config.yaml
n_kv_head: 1
head_dim: 128
norm_place: "pre"
rope_fraction: 1.0
seq_len: 1024
MLP neurons of a small language model. Each row is named by its layer, matrix (gate and up: input weights; down: output weights) and neuron, and shows model dimensions 80-207. Each number is 128 + 32 x the weight over its row's rms, rounded and kept within 0 to 255. Numbers have three digits each. A neuron's up and down rows have the sign that makes its largest values positive.
After each neuron's rows, "raises" lists the tokens whose logits its output raises most directly, leaving later layers aside; "fires on" lists the tokens most often at its 100 highest values on Wikipedia text that the model never trained on. A number after a token or word is its count.

L10.gate1500:150143147084086167162126139126120180102108050130154113188164121056107109087157131140158130099157120140049121129151081075088103135191117154124099130136125156166124126092080108119113163144084097108148113102095158105149122155163111096173150134058148152175168109131089181182086141117176081138151201167144143156049171141198121139150133095083092117145133128148138171123107144174160173080127
L10.up1500:131150131097130104104165134099080143165080114105183134051125169133094091148072111187077108197134146134147147116129178169101132113150115115136125084099098114103083110131079094126157184120174099101113120178124107092146058146115141108101142148119125141147145090124107182116125118098139157134125135133130141158062177113163118212179163166131114164108135141134131123142120097198174134067115
L10.down1500:113121131135115058172113165137146133177094150078131210067091150088111165148106115148098100109096151125097141133185123174127162122047070142188190098047135123089121110222089080103159126149086110183066105113150114134099099070124092121110177135166123097075181104123133151139128169113099170135105146064137195098162149170111100167130163093100110111121067091092150144149137099102156137180099
raises: " time.", " time,", " same", " time", " other"
fires on: "\n" 34, " the" 30, " that" 4

L8.gate1402:146146156120119113162124050138150185164173150108115183082140149112093101139173112153146164117144120106129113181098127141161170155189148149061095167129127214116177175156093117096135214105125093093146110151139139102227098080092074131065156147117084160125078133172188168155145196101096122127134086136117082144130119140140105091138188093136154103155118047133131096116177114116126118151133
L8.up1402:114146111135112134092128127102178154144110060115121187105111106120122096098133165115126096089157157112095134091191127153111080113045188109058137117091135083110129139093128139120106167130158121137122098103099121093151160106121157110083139161146108194151127091134109163136138074098157134194115123089135094101168108104147150104084121103186119089139110096201175188204115171166102171130125
L8.down1402:178123095150110150152119106097109104092139130116178140152062124147123094118118129158131128113110077092112134112065123116195131156166139121093139165166099171088153138161174169123106141161113169102185127126083152113137125070132133084130136078132163154108072101178079094137156135134111151171120122075128128132090120167125150091139158128108165146177141155126107115088103068183120197190148
raises: "\n", "|---|---|---|---|---|", "|---|---|---|---|", "|", " KOR:"
fires on: "\n" 100

L10.gate144:117154087105077051102125158112145147113151177106115145144100098131126100112169172106136120148157112125156095152135096101101167121187139100155104174183146103125041130127146080092137160118057055132102150143106140145128150123134169152104142197150078153134164144143164136159091125096137167158045137075168181083211120094172169147084060169182193094099118210120125100170114149118127117168057
L10.up144:167065141181153117102153150131114083205121118143174155190094165060158141090152075128130110200104130108112170065139077102100150125181141161151143167136127116102105099100133096143163150164168079113122117146059146073165103143108111129131115170128102097161075166109130127184137182161115116122141145113128074096167121127151099068086046123147155105061139134125199131125090065180135148031173
L10.down144:138066172189107146076147214142129132122108159123131128081105173117149124118146136100079150139068161124119061140170112136104103126118141130168190190117087139111094089169157054120096112083117055117078128124085111153086117117084208071102138179171114090085094160155133154136115073146079115124087052200167093104098166118136086154129195155169120109089048114127111127139142107147138144131103
raises: " it", " it.", " its", " the", " their"
fires on: " in" 52, " of" 14, " at" 11, " on" 9, " within" 6

L3.gate1422:143200107095159127128171141151115143146078176132111124119201065098137152165128108126126177181119156045115222170133170124148167169144137097171178161197129149143113172101122177117112176167156128132120098103132147156093094147085143162095200083102194112106120168050136078144115128089129154170177119086142164150118169129122123160059119163112094118104086033084094126154165118189135125138068
L3.up1422:178136119083121103155176149127142096198081139075096104148169064127110173140086144115128100209128151103182132134126169079148093138155141070159125132144087116136137112098133150165070103128180148196123115190153055130174097138125131192192114059157166139099102150096123070128100136122110172178120109111169106118163135138067188105156121107116097148136074065113145105045119168125116116122103
L3.down1422:152091122101141101152179138163057086153092154118113142090148098118107144086104133121115071168096155148161151170097177091154160103148160108137129144154099080141123128132114153098073140125176088144158187108103088111168061105160129136114149099154126115112080189178152065140164173074159141132173139040146155091134103195146165111165122139123084148111095116050139141091101184150097088160129
raises: "r", "ag", "inner", "atch", "add"
fires on: " Sl" 11, " sc" 8, " Tw" 8, " tw" 8, " sh" 8, " w" 7

L8.gate22:114135092138111144112161133156159135130089104121095126125136102093139160185117116095130076112167126100161103175191121100126143128190131121126091129077089123182142176085156156107081125061103058070103091088111118134121120119193153166113158161122104145113145120117041129161076152141099118198119094133186116097101089125136094169155111079124094154154146156135124107079135150132151201109191
L8.up22:081114208192161096198103117085160183123117114092168088165168144179123101154097089110155111114129145124056105089152106135120145133082155067164133160158090122120155135121176146104134161139133112138095109198102126109100104098140120090085119121147142102203059104100172200154100134110147089116109203139153130126087132143117105177100133106132151151138068116146109148164084115144170142131074
L8.down22:131124163185109151141138130144082142140165172173100156131110088120118132145126096174158156113102131132167154102098143096128081163122106145123157150159075091114178165140177124191151135146103073128153069123122161164152114132150123144147125205100115133068118104125120123119173104125129140115148218167098127139172130093099140177119095146094104083134166138098123169156147109119117129075115
raises: " time", " time.", " time,", " Time", "onia"
fires on: " to" 67, " for" 17, " as" 4

L10.gate1043:118147096153138128149158106134132135069132118156079129137076163145099195121129160129139146123121156112145096078151149152146171132095101157169117056189103115096117101172116190130144096108073082080114092112130151125063142102170158115193113153120169138089161127138142205175143176106088131148139120152185107171155126141120125171158164090150153106067147115060117121112138150171158105142093
L10.up1043:059153068102181149142137144097145169104121138118122102115058177163165126110145178070115103134170168112150106122102147141163141156107056195131117076181135130082152103128117119163121140116160080135117112094152137073133156123129135175166123082163110163138150103162130206122116157081107170127151092139107183156095085148165153169150110146106153130176129125128085133135091130132117082106133
L10.down1043:079145063120132149131172151125125185081123089120149118076149149144125080149155153147119111096178139118126132164131134102208137118174071177147133094116130147141136131141116075077138102104161082166158145089165118102141132144069152143146080106156172111121129080146122172104140182149119190153121085191102113107046095173127154137163168168154164129144097141105107071104056201165121152135137
raises: " 31,", " 27,", " 19,", " 26,", " 30,"
fires on: " May" 13, " March" 13, " September" 10, " October" 10, " November" 8, " December" 7

L8.gate1253:183174176135126166116148104133107132145089140142109127071144087135076156099157119130183107120171205142129178164191124142154063135082157127139078082113157175155140114144113128107139067174140155153115174164080113131105116154170113140144144169187128128172123099128153158170084160164130081140063107118155158153120132082120131104129161144097156154047119126174135103155126139155109111081123
L8.up1253:071114096104153099232109114169132104173094100139187077188107116138155117126126130104126156107071165094151052112157175135086151165134162145150100122191080105115058134140101035124140168134098102096093142120137136185084081126100112050107117093177121133094130153117143184144162131107118099116114128107130176138110113141190142224171098090082153125151100185102111153038155144133151127067072
L8.down1253:149132175128102097091120142158170194090140182160120115102075098120153105176116072089127083136093104081110104134135135191157104120145121184158048113123093175062123139120107194102148083074201196123098215096151097127140137062153122150198129095160136080146111157166111163134144125113148129116135168130122203148139127103102114131083166107121095146137096164130133095090077125107060129174187
raises: " whom", " which", " whose", "000", " example,"
fires on: " of" 83, " for" 7, " among" 4

L10.gate109:085106122156128077142147183140114126099150133090143197152145106147100115126068135135114160130136138083148119192095126139094164154146116069177078116117081132114144107134093140091074125132145087168074121155081160118109160136102129105180104164099108139132137196106121204079125186158123095182125112068115108107155078096119114171185092113108151141059088132137129034114160148175189114109155
L10.up109:136165134108113114167133170132109162149057144184183131138085158153146107135105108166125192124143090084131154092148124149120149129172102148084116122119171169162146096135159153107081133046183160076104184167121134080163090146092085070137120175116129156175213130074072198145150160172144121186137098064121169131154103096135076122132102088111117108130149122100186050178171093067151185110098
L10.down109:171151121162134112057096195160132102161137127121146123131124154113179206121101125124124109089137098140111106122149096143060121125147139122092153089125104122146113082084143092154147100135138119096068151093089152159139201126069154053072130171074145157113159150104121150158114119102131133135180160094150097156135102138166101130136182171152158134166120171102150137162135079093104099137087
raises: " an", " a", " the", " its", " another"
fires on: " of" 36, " in" 19, " the" 8

L10.gate763:134203126108145125138139131206127188124103162123121178116089116089141109101056170136192094067166117081170148160147157166165160115065137146086156138105097186101190162119067083128099228114101093162122128133145083176153104072135124140114114121149139139117155116126126138142096119084189178106152129158131092129085151125136120133188089159118162113118115115104108104135086125153155144134152
L10.up763:081164208168189096164125165103182104109132157127141100115113069094190126173119159091171137100140186053137189083209150161125095121093115120117167126115103073139168138075103111131151141098138125111115106096144160170103150158116129089148143141103118182101125110158123125090145124064125147164114099101130142158110174116118127142149065188153128182165118125084117130131122163173146087115108
L10.down763:180235108158202132121145151221127199102127114154133143135119105131139096157113139160132115042182114130119152121154135212172152086138111118131149174076124118112118163076036174186135115149106173143143118081090106154080155197133163095173121110147164121142151071125151107144149104080152131127094161121102131127098150115140086157176125113061122097210237096095038164164126104105142113150156
raises: " September", " October", " November", " June", " December"
fires on: " in" 42, " on" 33, " from" 7, " From" 4

L10.gate163:168099136059128064117100117167099137146113110153101126118155110105145112185097085107142129154156088144117147192161114179099165102142135102107131123170099128124115129127089146077101187204088066147145068082146223186059138125158152097144130188061129111203165153131079155135182157111123187145153162076120192171127138136068114128150147085154074151088121060116101104064123154177184117143103
L10.up163:145096152078095080132124137148097131168120103165098072060163131071111070112084073141133132100130140133118095190171110179077151119092169161118135083176076129099126097128110140065112124164096069150152133070157152164081173152137129111124119200095134127190178144134089119108136124145170130176145178074100126140099130145131080106118177114135091164062143093114153077076157119164166112140087
L10.down163:137128148123096100114130121112118135147109099150111103078155114094101091105132100139112146132089122158110145151148134132094140102136127136119146099132114125138165083137113139101100137140122085136163132149122137142111135160086091151104127135112170092170160107143133133149128100109154140147165130109085135120082147138099080114125146121135110144100130106133162117081167112170117119145137
raises: "The", "====", "On", "\n", "===B"
fires on: "\n" 100

L10.gate1340:143126125097088166160055131094141086137075160073079128161142078168140085168164106110171147111165185116068121142155070144160133110146116148151149167127195190112127172093143125144065119101131161104141135059133178208154187132138105078094115128165152163161141147096122147083118123155076150119122166128133134092175166142141112105150131141129119146167074179133104125081155077124174172143105
L10.up1340:133080145186090129162118172094157074131130033130085104118075142204095147135155161096090120131144172088124095115145106119145093138184134093159143179135145150097093153115171111125111101174171178150145138167119114203163176099105126100101090108154119124111125143131156104072218164141161161144160208112124135083121108179146134112096110148134082108148149154117126132105110135112164111123097
L10.down1340:118046131134131142147113150102205063152122150031102121151113092111111134111125136117166152159119150065117091155131053105086091076159169101077153117132128089151146146185129143086139088124112168111088130125140120091143116103123106079107128134160137174119131141104116079133156135131137095109160123098119087104156168144127128123131146108087145165106156175131151115157121093126101098094126
raises: " the", " a", " some", " nature", " many"
fires on: " In" 24, "In" 16, " in" 15, " \"In" 4

L8.gate1635:109106163131127090095193122129202139118110136143131124091089143069139129120140160113147150103084135115151114101223164096135112124103113096121101133078105103124114130131132097160141118113105135116088102118074117133112144146153151089129096164188108162155106124122091119099125112128135115180150178150156135108175105116062115156107132126153130080111103112105160137124146166072136168108120
L8.up1635:119161077090142114132092138133121150147112180167185114130126103074145118121125153145174152111146108165132102142134101119095083115165120116153103132200155143162134132112080157061102105099151062183092145120079175166143148180169147139153118179146117198158159138124133162120084111082149170153080092176126164125092130113150118073062147110129134183116136132092206133157122149160144094122143
L8.down1635:117171145109131128155117138066137098117093110134135109134127115077159168145107101130073158153110099080143124116126149145091105151105090146131112094104084111140169116099132137116176133097094135097091171085103122170120090126136214130059111204150176147116085074160160112121075132168171123150145108090147166073141222118107129138134081156128142072149113106155161123190115108121102078138123
raises: " a", " which", " an", " his", " about"
fires on: " of" 81, " to" 4

L10.gate349:108151163144102111110124147142140133176159146134092135041175050156165086165122111164135180125115164094144119112128092174186101172170101160036145073079188108072102114110090086095109088098100115049126157128150119116078175155139160105178077091148159121112142102149096093105067138103123155131109079115212132160115137115109158143133111102191142161156119109126117146137158156112142141090126
L10.up349:112122106123143128178136077150134148160143085150095126169140084129190104132119144133201066119209098131152099096131183161172136149130106071117123115060093163080105085118130133176106142183128102158168137116161148164101138163100098106150072122150125090117130099146125114174115148097148132156194153132152178077116213156132087150151132105149123165108147129156095166096089099165173156117095
L10.down349:098120105133140117120115189077137179112124153156135197093130143156142071132131150200200131142144132112138128063134115146117112179115087150085172115066149110115140095121069135144116115092182132062120113153125094160139154168128114173134160093132168091139125093162157119093079109107193200123132062157103154155091133154152138137154199118132123101113180162115130126119125038114082163115083
raises: " March", " September", " February", " July", " June"
fires on: " on" 58, "On" 25, " On" 6

L10.gate957:114144185117103121140098106110048133168167111162065154106153143103084093135142112042084102124101103127084137175119172139116163191142173159101108143147120193092104164143106115068086114116097139149085124114123106127142156147130133168119132162100160100107122129129122105144124119138187125129092181160154114185049153121102084110147138120185089173125126062134098139159101075153133195187149
L10.up957:138138090085054093168077144134085133091126140113100088127123139116096104121110101133123108187087157107148159160167147101145121163147114099140123127103175148127080184131133147071145100129039115111111129139065129090149206165152145107166160120118118121082157118174081159092140146088128099184101118105147140126098130093142106105094103122089123113175113089160124114126142120183137117025116
L10.down957:124140118096078127138127099099124094110132062175092101101127158117137111120200199100075139143123113167140156120121092124105154115163148169130085159144110110081191145097092161054075143142152095095120158076128104150142180098148076105156153136132121141179099131103146079160116118169187122151096147104140112131129151114119136101117130093178081128132183128189130183126132118140141063213188
raises: " whereas", " although", " however", " whilst", " however,"
fires on: "\n" 64, "\"," 8

L10.gate211:133147161095101141115081129112074133118092103062136172123099131116141139146117158159134155065148144109138092180149141109144086136104128119189156133149096145132116118063126136104156113173182152125105121136139155168097111124129107117147120107073148106121100129122126168182162107124083088139105079157166122095205094032099160149162131154127154075099110120152116135071141122178115137089056
L10.up211:099130120145103090192169175104117100199102157105107178147107085117162045126110106101165119121084146128168073120107164143087137125091130062094146123137098143068086068104117152121214121120131064111143100151149135146175168169090153096117094186178155120095122141150177169121103166153162108147105105157168153149224123114117164179130146103177176114150095139076143126143140141094112095113121
L10.down211:149133175142101103150091190117142140120067075108143106109135115089119132155208103129090101151135170134125086060190106129127087073116198173121077124138141121098165095125094059074130114069166116113085136101132090072117091169156146099124099109129101149116113139137105149100161165107093141145094126154131157139076178061090087082108094116142095105077155100143114137152190137111184107100089
raises: " itself", " their", " himself", " these", " themselves"
fires on: " of" 72, " to" 6, " behind" 4

L10.gate716:118127068084108053150123151119082142111145104130177093108144108100124049138138095103103153147132118156114148112081075164130119112105112182111116130186121090091123110119101115061103197141094092091103120105097142175110203176090122135159100123114120107189192154098130149112097102127139146150133144123087182187063077106148093143140152113192101146096107089096153047144134136153174089150081
L10.up716:135094148063144114142096125157097137175097047199085115147148116097112054128102123168132135108143135133052088193169130175093166103152145140142121160147110132156199129163114110122117096174088121167192123091112134213091111128137139098062162191143210130151160177172122113127153153128127110152195157091097134110140179155122107156104130115133092143093129119152147135079153150146186109182122
L10.down716:162118153130099102084148135130123126154112115174150085093139097128116123123110097114085128124144128227144143161136107104127126103125127143128171115153104107090133107133128146140126107120123132114144105152140122169101126144138091146117123141125186106148121100123100116138137119145226163150159144083076163119075085126136072126123160094144125109091126094091136092099126148147138099142121
raises: "\n", "Following", "During", "The", "In"
fires on: "\n" 100

L3.gate330:169145129098057122088136108084075164110150093100157145159163140115100171163144128136138114097145091122150154145126123189176147134112095116100140072130100165175156190115054124175132125114144078171068106141186087137112124143116114102126120078082135098092046098155107168066129163139205113155155124134128176095116114146130060158153125128121084106106099051104132092107184110125095121166138
L3.up330:152111037109148067079157163109125164125126083107116166120158111093157128100133086099074139176178127162122063162099084101094143108113080171168129097104103128129128117140185124115117188141101107096118142085066166096153137133128145163107166157105191145115130132128140100101097128194124128164148111135141196205094085059156157124172046176111083145115117147138082103087147135125121111143077
L3.down330:115151186086090132159159069145125110136093092057135187110117155116047093130142150127162085130110144121116113082133131153096113113091158126104145089121156115103157157137075135141137133123129094162092102125170061172126126128130129109116185109114076162081099062114155106111131133087207131128097148143103138104101160175173070113142146080140100123136210061131099092092131118133088173148164
raises: " Another", " There", " However,", " This", " Because"
fires on: ")." 29, "." 12, "s." 5, "ation." 4

L8.gate1654:097138146107129132142181127181162122145182080086141090174102080135111119145128140086091133114132085174135168118125095143152153131141104127109092147175086164153140209087105104129179182182076084151149107102134148114137139138197107129179146142129144179141121105093120153124130155134145112140116093112160174071169170067082097125105080184083179139095066158103099097104099124071138134083094
L8.up1654:133114147087157095152134087164151156156155119180113129132112130130092101156056109161143181124122133128157143188119177160110191166157085131069103154124091131068137155087148124172166152137128115136154164123117079108157122092139125195180110160071183120140138113135113119132144111162125087119101082140102128125140135100080142106136118124138101072166160152121082141077170082072158159075156
L8.down1654:151105153128112123083087160144094074159140073137120085108090089161145156118095121144121130163131150155115124165103111121106156114121124120129083143050158093140170103076141131187094138133126124129130152136140113103240127111121065125154150106118170138140183088105094116107160139150122108107060111138151088105129144165128040132137156102094134081148147145058095108118093071106135148107118
raises: " address", " offer", " attack", " account", "y."
fires on: " an" 94, " An" 4

L10.gate470:101126078135205108076186136094177146169109126094072177129152160109117180115092111075102123101114123121143094171156140162127203164123076105153093144068177134117079192097093123088060076173119123109130081109074145131119124195123136105121062085144131073107104086115138163129083135142149119099065147132154167125086131058169151095123068158175164191096092135116118131156158116144137174090115
L10.up470:095075156104164099084126165070105149173115139075077108088148176093132159079118136095092115162094080080143140196183125133136181120099112141124166146151120072157111164117080143063139104104142107095077095113111183132136202132104175145054124127157150192101097103123130141083138142169082129141080218082137165140099129145172169191101115154154142150104157118098149102118141134148096092108145
L10.down470:105103191166164108112113136070126137087057107151103146120123102120118118096162129058094146134122148113183149142125147135073104153143084188056141089095152106109129095142103141143150170170088158155194138132171091137123153101077093131112146137177172140175144144120100113098154119155243073120039093091130055168162108159145030079083121125168133170142120156127121124204167136133116104121135
raises: " however,", " however", " hence", " although", " this"
fires on: ";" 34, ":" 10, "-" 7, " and" 7, "—" 5, " –" 5

L10.gate317:139110104143120116133175114126163128156048174124147079092175168102125126114166104066146116095132049109142081111119129187143074116123087140126116192112111155093127129093104120077142165140160116149111103141121180177134166196134123117167147073116101108145153169111124142089122144119128142161111077175063215118170129118154086128153121107142191116143186095147091064088181110083165108087067
L10.up317:142065148145124154165093129151107116170095091128140100121153127148132124120093120159180128122123070114128110121105111162134095125169147055133120140165085109142073091155184065176106172119118111115091111120138135083122130100129187093152164130165067141116122169128102078111093127113120155118130164127154159101138136151077153075119076136148154129163112116121102121124147134083137085034069
L10.down317:163188141125145089168151134127155122099100103127130151164108146080164136105167114119102118093159174189110128151115122124140150136182123133110183125141138079130116167149102145152093118146142105118129156071170135136120137150138176150127099176126127108168095115136185137085116105180137144124130103105135133154103169125126069201133132103154155155094182158155089125146128124074119142108124
raises: " the", " its", " several", " those", " a"
fires on: " the" 60, " these" 5, " in" 4

L10.gate570:085176138081127074147123087200090099112127087105164103097220077157147165125088111099171157138132029130099144128134193148147151106150125065141066156122113170152149107075133137131059091166192117082124139103088192096130075132178109144167107106123099175143121156155085144099111186134125123143153172144127136178095141149142136175125136114081040162076095150163153163139107175062187171087183
L10.up570:101185116080147115127122145180089064085133082104116085091138122104105139108071124125166106143078077159092163152103211218140105162155174072134092107102129134107143069100143177162109132159192124155145150099115150085182151151147142165129085157082133149126100143132090126112172166094113100130183128181108090196109104144137114120148147069117052091106162169114124155166096154141150176113167
L10.down570:104127101164079133157142129081048089080104123095126158193130168120107109134134159114127094118030151126147169123079105137094084128141123156197178069122103170167186098174139209107213084150109084143165078153146114122138107142140163149097116118122132075111102100146115115116144152156086166104209131080112162146080139182104078062141153133126152149123146171097109096141062166148131138096133
raises: " time", " major", " time.", " time,", " international"
fires on: " first" 41, " second" 7, " final" 5, " last" 5

L3.gate165:105246151124118102145072151101146106120117119178103099117207155099127140158072103171089154154165114121090163155154099106125132125184108140142107077134161206154117143092131133120135098205072085118120111114122180173069185160143125111119115148129090073170092120062132153128112133137111122213130112092115156122123087080110111144122133140120123159084134131168195123103173171116151144135082
L3.up165:121174124069118132130117091140085136129121083182090062057135115120165163204163093091107098155159099106119153137184126124165085135168105173129147101095145187117125093129116097116136098185108096071135087096191154142069186125140115069128107173115171108151172149086083183150097193157176105160125105158104198157107077082056102159202152120121084163101111091145130088127145081162168173137094
L3.down165:122108146105131103107140116139135131144137102167100084069135128120131129106123106099132109146128134149129123131125128142127149121140127141135153089144106130110148068148120129075124120141126113113135122117140126154112155118111124104121130153115157106142130120084117141143129144131162125142133128122057137145105127176123070127153151107117122117128135112142126122122110134150175110151078
raises: "=", "-", "The", "General", "R"
fires on: "\n" 100

L3.gate1612:060194157138196097156083154154124109093123093143112139102165146088162127189150110151119132135162110073130127163165122121160123105173140113127101072131139188094122118119175129145114147189083083109161130133112186196080198106198104125159082135125080101173151163079134184142084147093149170166086155123113140104157113081095106111137147123124146198116071099140167126135174164126151135132151
L3.up1612:114150171100103088121080126144081138156104085144094144065150122099150108133133071133151077122142098073148105149174107136138123115155131131100137079111129163054105081141138108082087127164146107103176100123156148181052170129170158133080093131118100047169180149072092155121123130142159110203166159103090145141083125118069098143191150115113113176081122104123143125084151107139179120159114
L3.down1612:130103135116111117106141111126134122141125105176099091068133128104126105120132107119140104132117149147157114136130138135128140096122121141129182105141099117110151064148121140080123118127150107133151129134128131144116143128124139108091134132113142080147133119104120134124142134127161127152156106098041140153105120156107109102155159107125118121124134107115133127114113117141155115170101
raises: "-", "=", "T", "M", "S"
fires on: "\n" 100

L10.gate643:130179119114198131108097117125122184114090101172082130122134130058136115122092088172090133119152096080159138128166100104085138127149130093128075127131191112103077116100079121059168128180077059130139143110142193166154170180149145169133069184109136124163100183102122140103134139117186123111133162189158126110060092101082088112111099191115111146136184137120115082129131143138100130093100
L10.up643:122136111070107135083082108187127192151170167127060145128127123077111070102100114187142152135133105154103047018157184115056170138136164127148124116159161153157078124084139140101194105129083078135131115125107144189066107182083130154144153093121168131153109086124151142127054124057118082135185109145080139165103120089132148103159115140144101121102149181117141076108121103119117224158109
L10.down643:085122109187104100167150142142137093157113116141153102139135128095120133144121114167144146119108135074098111082130157120143132141142123165165149188134162146174114117081146131101090155102131120174123126111180134133158100137154130117079145115139124070153115109130114142089084142157081087118088192111135109088107091167153116114102104147131120115105153196194124137131103099116096129149110
raises: " a", " an", " another", " one.", " one"
fires on: " |" 27, " as" 26, " of" 7, "\"," 5

L10.gate1506:145124153096128075093145086071090118125113115119072135074098123074135121171101115121170117125172120166135095187119177171151155155071164140151102076089054078110068118158085148090108136156106141170119119136164112153110173123143093093143134166144117177153129145081120149122147025110128220165161139068178198174094099115130122113166114103164094123070087075171099155133120150141161153098116
L10.up1506:168119142106166115114096137143090066139102093119065101069126149083152116082132123169157129078082149154078165159120139191121144111110122159151161099118070093103177116140111164099147169155167090179121160153148084115143194206106131115131137119142155133133164132124134127112165096096116143194131148111066159152075121121132060116179139122153101193105074063129186068102119117190136093160151
L10.down1506:182140133122140136090155116178137147131126121173112116147162099080108138125100096126093129145108144158151124133153116116096133069133181176131123118179139095126172095143134139094136123151128079147144150150148155144110127135130084112154131159109158096145139095127122095123162119166150113180177133137111139107069131126144071093128111103081082143075123112093142130106130119097135109117144
raises: "In", "On", "As", "The", "At"
fires on: "\n" 100

L8.gate1159:106211179108137087104158095135160106115087110099174112191140124138116165141142113075128143091188106149168142200120150190126145207121116077104095134119164210128100145117086109097080111138156135134141144120133135117103119134154159186120091187136148157145164152167143150066102141141172104151112152131134165125111128114136111128163141111125140132057071074142129122112163131102099072122149
L8.up1159:132135112126107125168128181131138126167117058097151063131079080113123144100147057138147117091159134106155114141144093193161145102096127080169143084128119099136029159127125113117077116178146118160144084070094113176159089102160146049141145090167117158118121135131134191131143173115107100099058146115139120160113120160188130117126130155118137158128152165129154137086138084070137170142110
L8.down1159:126154167110026153146116107096128090107169181199120101092136084087113129141145085052099090125088126109131175161110175087124144151127135143104191095146172151107169098206104150086157060116149181123050163122112084082114128142109134108132145125148154152171093131133163125098112132110127103162138184113133142128142130096124118080082112152101087137138090162135151133116115142135093150132149
raises: " which", " whom", " whose", " however", " also"
fires on: " which" 20, "\"" 17, " in" 11, " with" 11